Part of a small language model's weights.
Architecture: RMSNorm before each block, rotary positions, no biases in attention or MLP, untied embeddings.
MLP neurons of a small language model. Each row is named by its layer, matrix (gate and up: input weights) and neuron, and shows model dimensions 0-127. Each number is 500 + 50 x the weight over its row's rms, rounded and kept within 0 to 999. Numbers have three digits each. A neuron's up and down rows have the sign that makes its largest values positive.
A block is one neuron, or neurons of one layer that tend to fire together. Before each block is what it responds to, as a language model described it from the Wikipedia text at the highest values.

Responds to: Fires on the final piece of a person-role or occupation noun, often right before a name, as in drum-mer, bass-ist, astron-omer, General, start-er; also weakly on possessive apostrophes and wiki heading "=" marks.
L8.gate43:485533456580533547536528556507495550483557440389513462467428447537503582467523545472523468519505472454498531536505491442476517526569472495497453436531439520493510470529521462463488508595550443532464496432578396489501421495541569437589579521563484598483558498464427445490526492505442478443569541618488390478579540431502588457548483496465533467568540590457517514535537525534463591475464
L8.up43:483580522577389443651471492477502430425544607432464471555578470486463456434425516504552466610469474465424459543535470416522565501507526538449497486575508504485573498540525487458543474554563438512500483520490478434456397466599493481506507447593511536523441473474527431539470477466578456438555558505496399486489516575480514450514525480485545487489425505566564503599467489455491562414529
L8.gate159:538440462478456471483524559512542455590618492551437466433462420430520486526443514496524517477498517489486534489492471504407600532494505564502437480488458523517521483431462498504445518520537487498489515512456448512420396584388535442492443582580445448477545454535527467401523486432489537502484433506479578505541616517457555449511370555472675439527547526568425520521409508434394478565504
L8.up159:527384469514534502604495429447450463446492501436478536414509479512426446500542497458470557494449535511570519590520500473459528468474573480514509615427512546545513437495427470450517546501527467474516611511470477548397487411441526561486626552454532496478431431533474487566462434425476549499513491474570426544403508512552470468511516428553626545524531571533473480531533518479431501501513
L8.gate216:528495464471480527464546498502528470523543534497532469514473456443526530417531471547415430538425450524492390592507555464469541526507531456510488528514419512482545528477538481509482463587648364497580504383517499525437492512542515522547453495541500579494527477581506410560423520482477384522482507576476444517511485598387525483485473490518494418481467503462456504479440489487508444452494
L8.up216:544433457492457496465546621471498545457471469505478489406437446494447536453511491368504480566447494449554422496506575445432554467540583469509497581466507500530563412582532555572435512585517448405438594432481434458470422564541488481581494530422500504453530490491498507586505516461472481532596437478395419549494589510528446453577420449539511529513494493436515653552497533544442469526482
L8.gate708:545556504514460419494474564451500554455613544528448585466565489454519486421517515505474474474482506457389480568345561511421505514506537548515494544492386560480537422461484532530506432540446472454471588403456516367485519549450443554465490454564446578473552483518512459448532476476458394476553477611522478552495496481473600485465456526559516553509478472419487426640490500456482463454528
L8.up708:449482515612474532541511598470553557531528440499314528425496545545515463493460520575552449401490482633451537476503495460498532473553502597488438528478568567548548484537526537489523466489423461519463563448451571445597440473481515482463546450550460463482487526623494526469497542453486390501449484463412563493546472560521535466488523454509444470470510551463477384467532466420504483428442

Responds to: Word-final pieces of reporting or argument verbs, usually before "that", as in impl-ies, arg-ues, indic-ates, compl-ain, ass-ert-ed.
L8.gate343:540442533398492486525404507506547552523514463440452582500509415397515557482547468391552532569472597472513512536467484511438527507568476472458501437536509389477575452490617512462435481558503641588548496440475494502541483556570444496585489588457483509496435454484436614525462488531491492493472555534482435516493484534466527490565435502592576481440529506484584566480446580475548445445543
L8.up343:507375529483512539617397501505582446526523431461586381472550464636498530451459495434586572480576504458418529525437470475499449485529502473493428472507541501569515471506504509457539522477498556551373477522422435470438517432538538487507620526588533511516429558472473537502475440372462538539451504526445468400517540546490552560547430510577466492511471505449485501586491576376493429485572
L8.gate434:458532455542400503468553509471448446578551382436522578496564447513561488472517504484471511472516507456483523474431581542416501436476518391543470413470516525465508554553517520538542461615512503454512510507583440500523415524538527516530494603470504500546463461501509591588493516496505477518459422541435558427568522488444480501427554494552541435551450516491605572532469488456577497451506
L8.up434:390412542540512573480526431539553428464512505437506496563582525514527540496429530546513488506546572559470519512474428439522464524500472493515477363493533515497481480543535497583460521508466507590409497497565483485532465465551552463531505425451573527563462586546514528487516492528573522385554379555490507498500532470478518508514492452505513547424503443463534566460518598414475501455491
L8.gate468:379553420459384549414508429536474494522501419470551517540517513445514476473442520496536525491482557442437545582463556502491407433528595481464479496552512562474564552508472543374475467590575548533513495381499406519502440559561518526573629509513591421467492427485504603511449581605469564482569534527466429520560436531453434535433471421473548487558490523472581551503488528376489488455531
L8.up468:536511474505433522480654457438507514597444479520498522448486458609603490445489436544636523477590524424544550473456513440533512501415405455531434505408484474541627554541519511500567480586479499532501496527362429516489467525444530532522472459437425591576488575502512544478432515477445538492507512532546447400458499504440510562542487461532501332474468516474534475459498534524469432456563
L8.gate565:505436609509556564498549500462459406568488466436412501531535454486509469460560532494517527538492521522419498487512550605437512567574559452459442460528470489508517524381513507523600521554500464514431432485516462461480575489559559471532448479470490531514427597500508454475528476462531511484540561482495525495446610426449520467554583471544519461516493561574505498525526553460452446363527
L8.up565:433426494487463409520509414497481411471569530427515484465520457384433509495489492517556451483454442482512486515547465551391480491518435527465451553626492621479511499479432472570658529496500458457500514422524547511485570368507549532462559567497584474577433549518506407501563510472567508561502513455462596389496549461495436521437463375482550503541471495510516410499507504486452427452498

Responds to: The main past-tense verb (or its -ed ending) right after the subject in biographical and historical narrative, such as joined, announced, introduced.
L4.gate347:520472426565426547497568424489426552491513504484575453515533512459464540435514489484539505536512522380556514499498434532515579499502606441506484487482474474508490537570448481510485597452533457485445536523537516588527527490462538487495500517491556513498514445495431660582479457500496508541556451447440409508526573500447554536403479421521546479478495607599473520528509409519483481431493
L4.up347:378433551483489478484514516523504453492515545513480542605500471436436449478524506611479389443497406479489487454523480481476448476491478493537536397432474439558465510502568501551571464517507533590511413466534544464549460527481399545515445488581541519412502410425490478503414471569560513510452525408561468456449464574521529493503455474466521419504499574536506500434509428509444446491475

Responds to: The word "and" joining two names or labeled items, such as H1 and H2, Hopewell and Swallow, Aryan and his friends; also tokens right after "and", like his or they.
L4.gate479:445545433455420481464564481483478461436498396414525546515478481530555529526533532415516470461469534454527502539450505647498502530615519564503539546485488527526503543448497483529557500489531539492561540543519535535455445489462502461466539630546535454477502558527457480511421533467441456560438563590600508397525514544516452472499507512483528496467539485450458501445572361486509506497487
L4.up479:470496475589494444523540458577473461428436473443565515445370520416572515526432555459415466473537438586554539539494525482452542459642510507416517482522474471404447457496498497467478531493458537486476532515609538490422564576448568554532494542552469527459504541619491518573485490483495425579486517496494538546475510484417486536526446530440481529436498510410461414385590402419493513525434

Responds to: The main verb (or its final piece, e.g. -s, -ed) right after a sentence's subject, mostly speech and opinion verbs like said, stated, announced.
L11.gate18:544520452487512478505573497495439568553594393407430505558556533481568575450519567574563428483491526490386554619548470511561496456489515570501506443456489467402468465590542491543446525568568540457510452496539418446570455603530469519537440498488465518417449509515463587483561531468536488561567549529547510482518534510429548539470483409493578489548494596506530491606462489479436510386477
L11.up18:492508407535496521463512494508503458549503482460549524493572489456454586551578528561492566490511514453539472555494420555457466552550433540456381467427540446461472511414543495476464493543510545502562525464500503467467479525535470543527504508505550511526437544627522542496510494411491454483463491575544594431468461514407448524493428423606483482526503606404511497470515496426480507424471
L11.gate77:502488523448462508538521466466596520506498482523511455517488534395527535469530590609497540452508471474411518506472534507454469457421482483485456596484537531554488497540483529542478542543481524546531558556498442510544542546544505465455458526467379575535533452470454557534530499440578535554437571561490549530502491576557550528444460489517486496438469510521578598448440531449539449459557
L11.up77:533439574497508529505428511459500444450436471565514571418501476552551567478511470588538568568482569443487481507543408530447467466411407518507530493504531513526524525526529526535453439581539525501534470460489404481603582483491478491579523534415495472438512423492443469541595559409478482555443468592498501464472481475503469488614482487495519520476502506457509548518472566495495423519527
L11.gate195:517551407551458601508621556603512472436529371546486493498471520480522464444410491529477483519510511511431549505443464365469520523461487459531482532494502459461494489492546320551564381493454455474534439487495491457464548499475511567578464541522511532427540455424519454439545556542565466462452550585458497534497437530482517581506474552484515475452417479539481474560542530436471463538508
L11.up195:453460480500456451432491532486451521548522503471519527509511515427470485483599437543532535465492515465522504479542520523466441486474540447495547479579505396557472651542494572557425467594444413547436528494536470506516597493521458513444587448447662542567464520466459595471463498455515550496472537336461477510513422557451369500430450463396551543555511538437532487519536392506421461479440
L11.gate296:510586460570417608475553477559535500521440444600488555540506450470502557457504419462547567472452544451431439423543486482430522520474471477490480529395433478492569443452561450525562434395450536622570472489446472467555529502583515588599433507473426505478517473419539594565497544472571452474480527422477550446473386558567610439414461487504549494441477521498551493498534559445586457497482
L11.up296:505502471496460656497588407559513530537488515510457469472479481524512510462460486477439545596453504521513469442539481453532515460468452531490487500462452494458473546480560416573525551486360505546578428519512491458496608550542483497545481435533519490493367513506445502559440511455550501517380618452426618515467478523404564548415452526501571497450536594614488542449513463425535395471545
L11.gate305:476499358650540455510449574469418542583442453465515520500465444457541497556457499416438527482444452542508556555436511557494502478574529477491490488518445450457495508527526482405498371559519488552490492576571524582516496588467516501520577572467472508545487491465489569435485410557532474502463546419496513414516556502507470602432621567401494512539571472496551441510465416428536526535513
L11.up305:513443510497559629502512561515532404591440478569499517474540551511475466443577436500425536471482485541374500492522524528543563521653564450501520460618481447530471475393497478528543472506506491488506487465525464407524491493454560451480495576431504501512474422455545431505569452541569420513494483371571426443478464549376491580593517522509496500474428474565524491552395492522540490501524
L11.gate326:549534564447439464483536508398544557511508466414565525504519422467453499491504553551522513587567452469437521426554581545533514393446477496507358430391529497448486446483528577434523482530556478496534495454479457541621522446546461429520605440464490385436512497557489478486445483482520507473430479457504516593521535424520537539524503499571619445537536573530574582425566490555504436480474
L11.up326:519477547434373416416492462433489486482509406459579473421542446498483455555464565553413467562543385475466492489504502485495576440491551528468466438425486556493354422449529462471517451514506546505492476503465466467572550549609448544587472432522598498471492502573439463533404531422508557467463516450463539564483526497475540594459515555531543492517543512560628553416572473501528510508546
L11.gate328:519484465436415612506534495594448500441545427487465439420476466418487623432503511462530544575464496494370533499466581600459479505494597454509450523481457446520490437479552483587472493447547457475573532514571431492400495545534515547536527593520518517462528501459555529538492510553568437534510552536456482510482517530540551509464501561484534482510473612487477570582558546491521453545512
L11.up328:535508529440504502558452471512447575509455574480576458533484508498514517532629457486423517533512498510524571387535544563493419530509556422519572529549586468514446551541549505532523559462515408461573414491535526587546443512481430462526444555403560538517418435455526387546568516490438520410475449501530321386559535526440419400440473453512534463505498477578551539547458549454475573489486
L11.gate494:547515500524415581501513513496565491632508476467475537518547454368568598372531542523477492494484472466418551465490568546522460465522504485535477441523470522473515538622546489486509498558554480543577474500556390505397504558471439558532458568530536504413467448460412533492474498521464482587448551486521495509527525527443545587485396457533496553606496536498494531563558526502512393496516
L11.up494:489540569483568604475480564491475485545556534534495493507560490457540496458463493493415513528463472444504558520464554562520505432469522480486551446387503523518625502514660537538540446482508498519529499539463431463453518407534555575471477557517646405384484451529427438554476558574450501507411498499460525535501433477462454503503420437621455502491522485428470463557472533405605484505632
L11.gate522:420573504582517588481429457504517406539515518411505508474574526527523517398530456526508470455501433483415530496530564506522429544535447412467483433439535440445521548592580463506535391506539481507502509448615466479570454445512405513521470554483567503545443523515431520496517532514518456486461488455481446470503512532491528447412481516491461538511518561499562541549486476454623429431507
L11.up522:541520494463528518519545541543470453470524517361441495425493487455472496538556626556410419493563412525486543478447583583521582623539481466515519565490485463468466462511631480499514491614525502554496522400533420449542545588454515499472563547467518534531447525485486489441449470497559455429383440503549511463485435542430543605517575497447500495523517453493559505536424450482546442579512
L11.gate676:554587426461453433455443531563390423646554500505449556477464505467527522532467466483560551559452572457489582511415518558494522539509529417614456423518491495459479543479521465595440471593440467561511453431567445481540410468609539456515536500510566458536583477523548518524519463450485491485491490571497425438454484486533473446520541489487528414647488610516493558502439545560479377500478
L11.up676:525446467575577490439575506527466487491524482475532508472529502514473511544556536450449578532519473540445471539523421505451539488531464505512475548498484547474460604571471480463572524513395606528521398490474585495598584582558586555456586476587464573549543423487485545498471501456520431506519437548528529514495497581531482643438450540476481464607474498417435450393587497501520478529472
L11.gate714:428515469475404540502476490527433525498525566460475569418558497536465519403534415480560421465526444524367459493488491565382454468485527446514440467480515511504471564527495551454530540509518528499442438399537504428462445452534544591492462537437535557513482584509542575542504552507505475552507454415376528494410380482503502479515421311489477457523485473490478484426588544511540474472473
L11.up714:579538459459473508611438549427564429571502492459465504511539511469529518554525485475461472519533458472509485464432473489490469529463515441469499624549452510393549499603545476508439510497579480471484470535554488450491466546414465469516488498542495491532467489498492444537520573504490490507529503531433374470446513488402492523466474529591556469554484504395543562492445483566465458504456
L11.gate799:496554547515531484390449512513544537442610439514562522489495492510514476457591571619413509558524509523427448459568458479517470446506504557504432509522481491461526579496586481554485485586449498575443536411588449440529469487410584476542480552448467562546430468534519520428461492505499513474426495571535516483558478408465518528473557523535483433534512466473495537482481388510483442522503
L11.up799:476370640595489451545575503507441540506495497476492475543567524412486392459452504444438482437546543517547497537465474544446452588598545422492528477511521422539504500494545483496506474413452586525477470447559469531504596449506465512338464476444637513511528519494487528538441583435599493533446484503519505452499441572491576631465527569466490569493559446506500489514400484470506488502516
L11.gate804:499508526475528581485517420458588495513602546450478457469519455497461446477421535480485561575484540520440439517476468457529539520467497404491538559423442438441506504509557533450589440517456520509478615470450348430387526454488500648567527507522447572515541546477498604531470481455419459508535531496557420542537489515524586550520485530485541439535532534536532558522457438464502507492482
L11.up804:439439531462512569493501475427462519533499469454485467499508466442511455424550560435458535584483462480461540509476488469520463407481482518464558541494511530538452536622521499599542500505443470541447516425554538446335521517463481574411519494506553496562498611476480477522548472518491486441554599527413582499502568509516598515553534460526526427574516515433645530514490470491596544482455
L11.gate831:450550464456479458574509414463496444533582484423492513424531453451588555507413541572545474517533557463536505513559587565483490518517510585447429520495488509521588495566532542554476473497451469599575566546479549457496568494611487461567569489529399506497493533456430575536473493549472489481542435440550567542466516502477571537490463495586498466478527585557431495487368486537470511484492
L11.up831:534498506518492509467560524446510558578520516518446448365565478560486534449459434455514485458496438573415458375461469429506442495581469518484492504468480544529517458442544517495549527576425641489483486545552489415430541542509495586457482527451436464486454514523477442504442548464668478560434474453536454443423424546548504433481546460503512538445516563490601468352486476456548522443556
L11.gate907:570539477547512492541418503499457505564519498436487579549555495538511562485556534470576563499488467493536447459495416524437423500548568349455458558487495437487580521607499545451545498499554427537524470393586396426452545432410458450560443584443416549448465507466583561485438512550517473571542548608495407595541554451489463457504541418529526467500517521450564448561540430529458449437557
L11.up907:640548520470514493529414472475516449622435473534535487505533498546430553496541458454504569458573473468527483439466513587421522562509520514556465484418492547509624569587568532425505493507520511485503555522571448480527522398400560532536607602423495545462466579482541521483590496519392498462522395494517408552533476416465484595518424452518566472540417468470544518521459511476501494533530
L11.gate990:511502518516434570417516493511498635454462477431410522584492480539528476525541511555479430545512447456507570417368564588531483527438490556457599498463442471386478486505527479519488449561456559475520486488532425478517550450438487516469540597552530528412516540539403549488546490504427499498387499530568462438503427508587536533528483501402448443512518584469617537424515482544602472520452
L11.up990:563502528494449470456457513483519568476469416462508563577528497501567492488469500531576457476450484424582534445468491504480377505501556514447621534429528419544532487473447509462527529585436440367484481487531448475535550467398416604477498531481621574438482526528468572449451484516387548468529513549547473446461452530493407522512445487438520401520467479476596500469492510542489469541486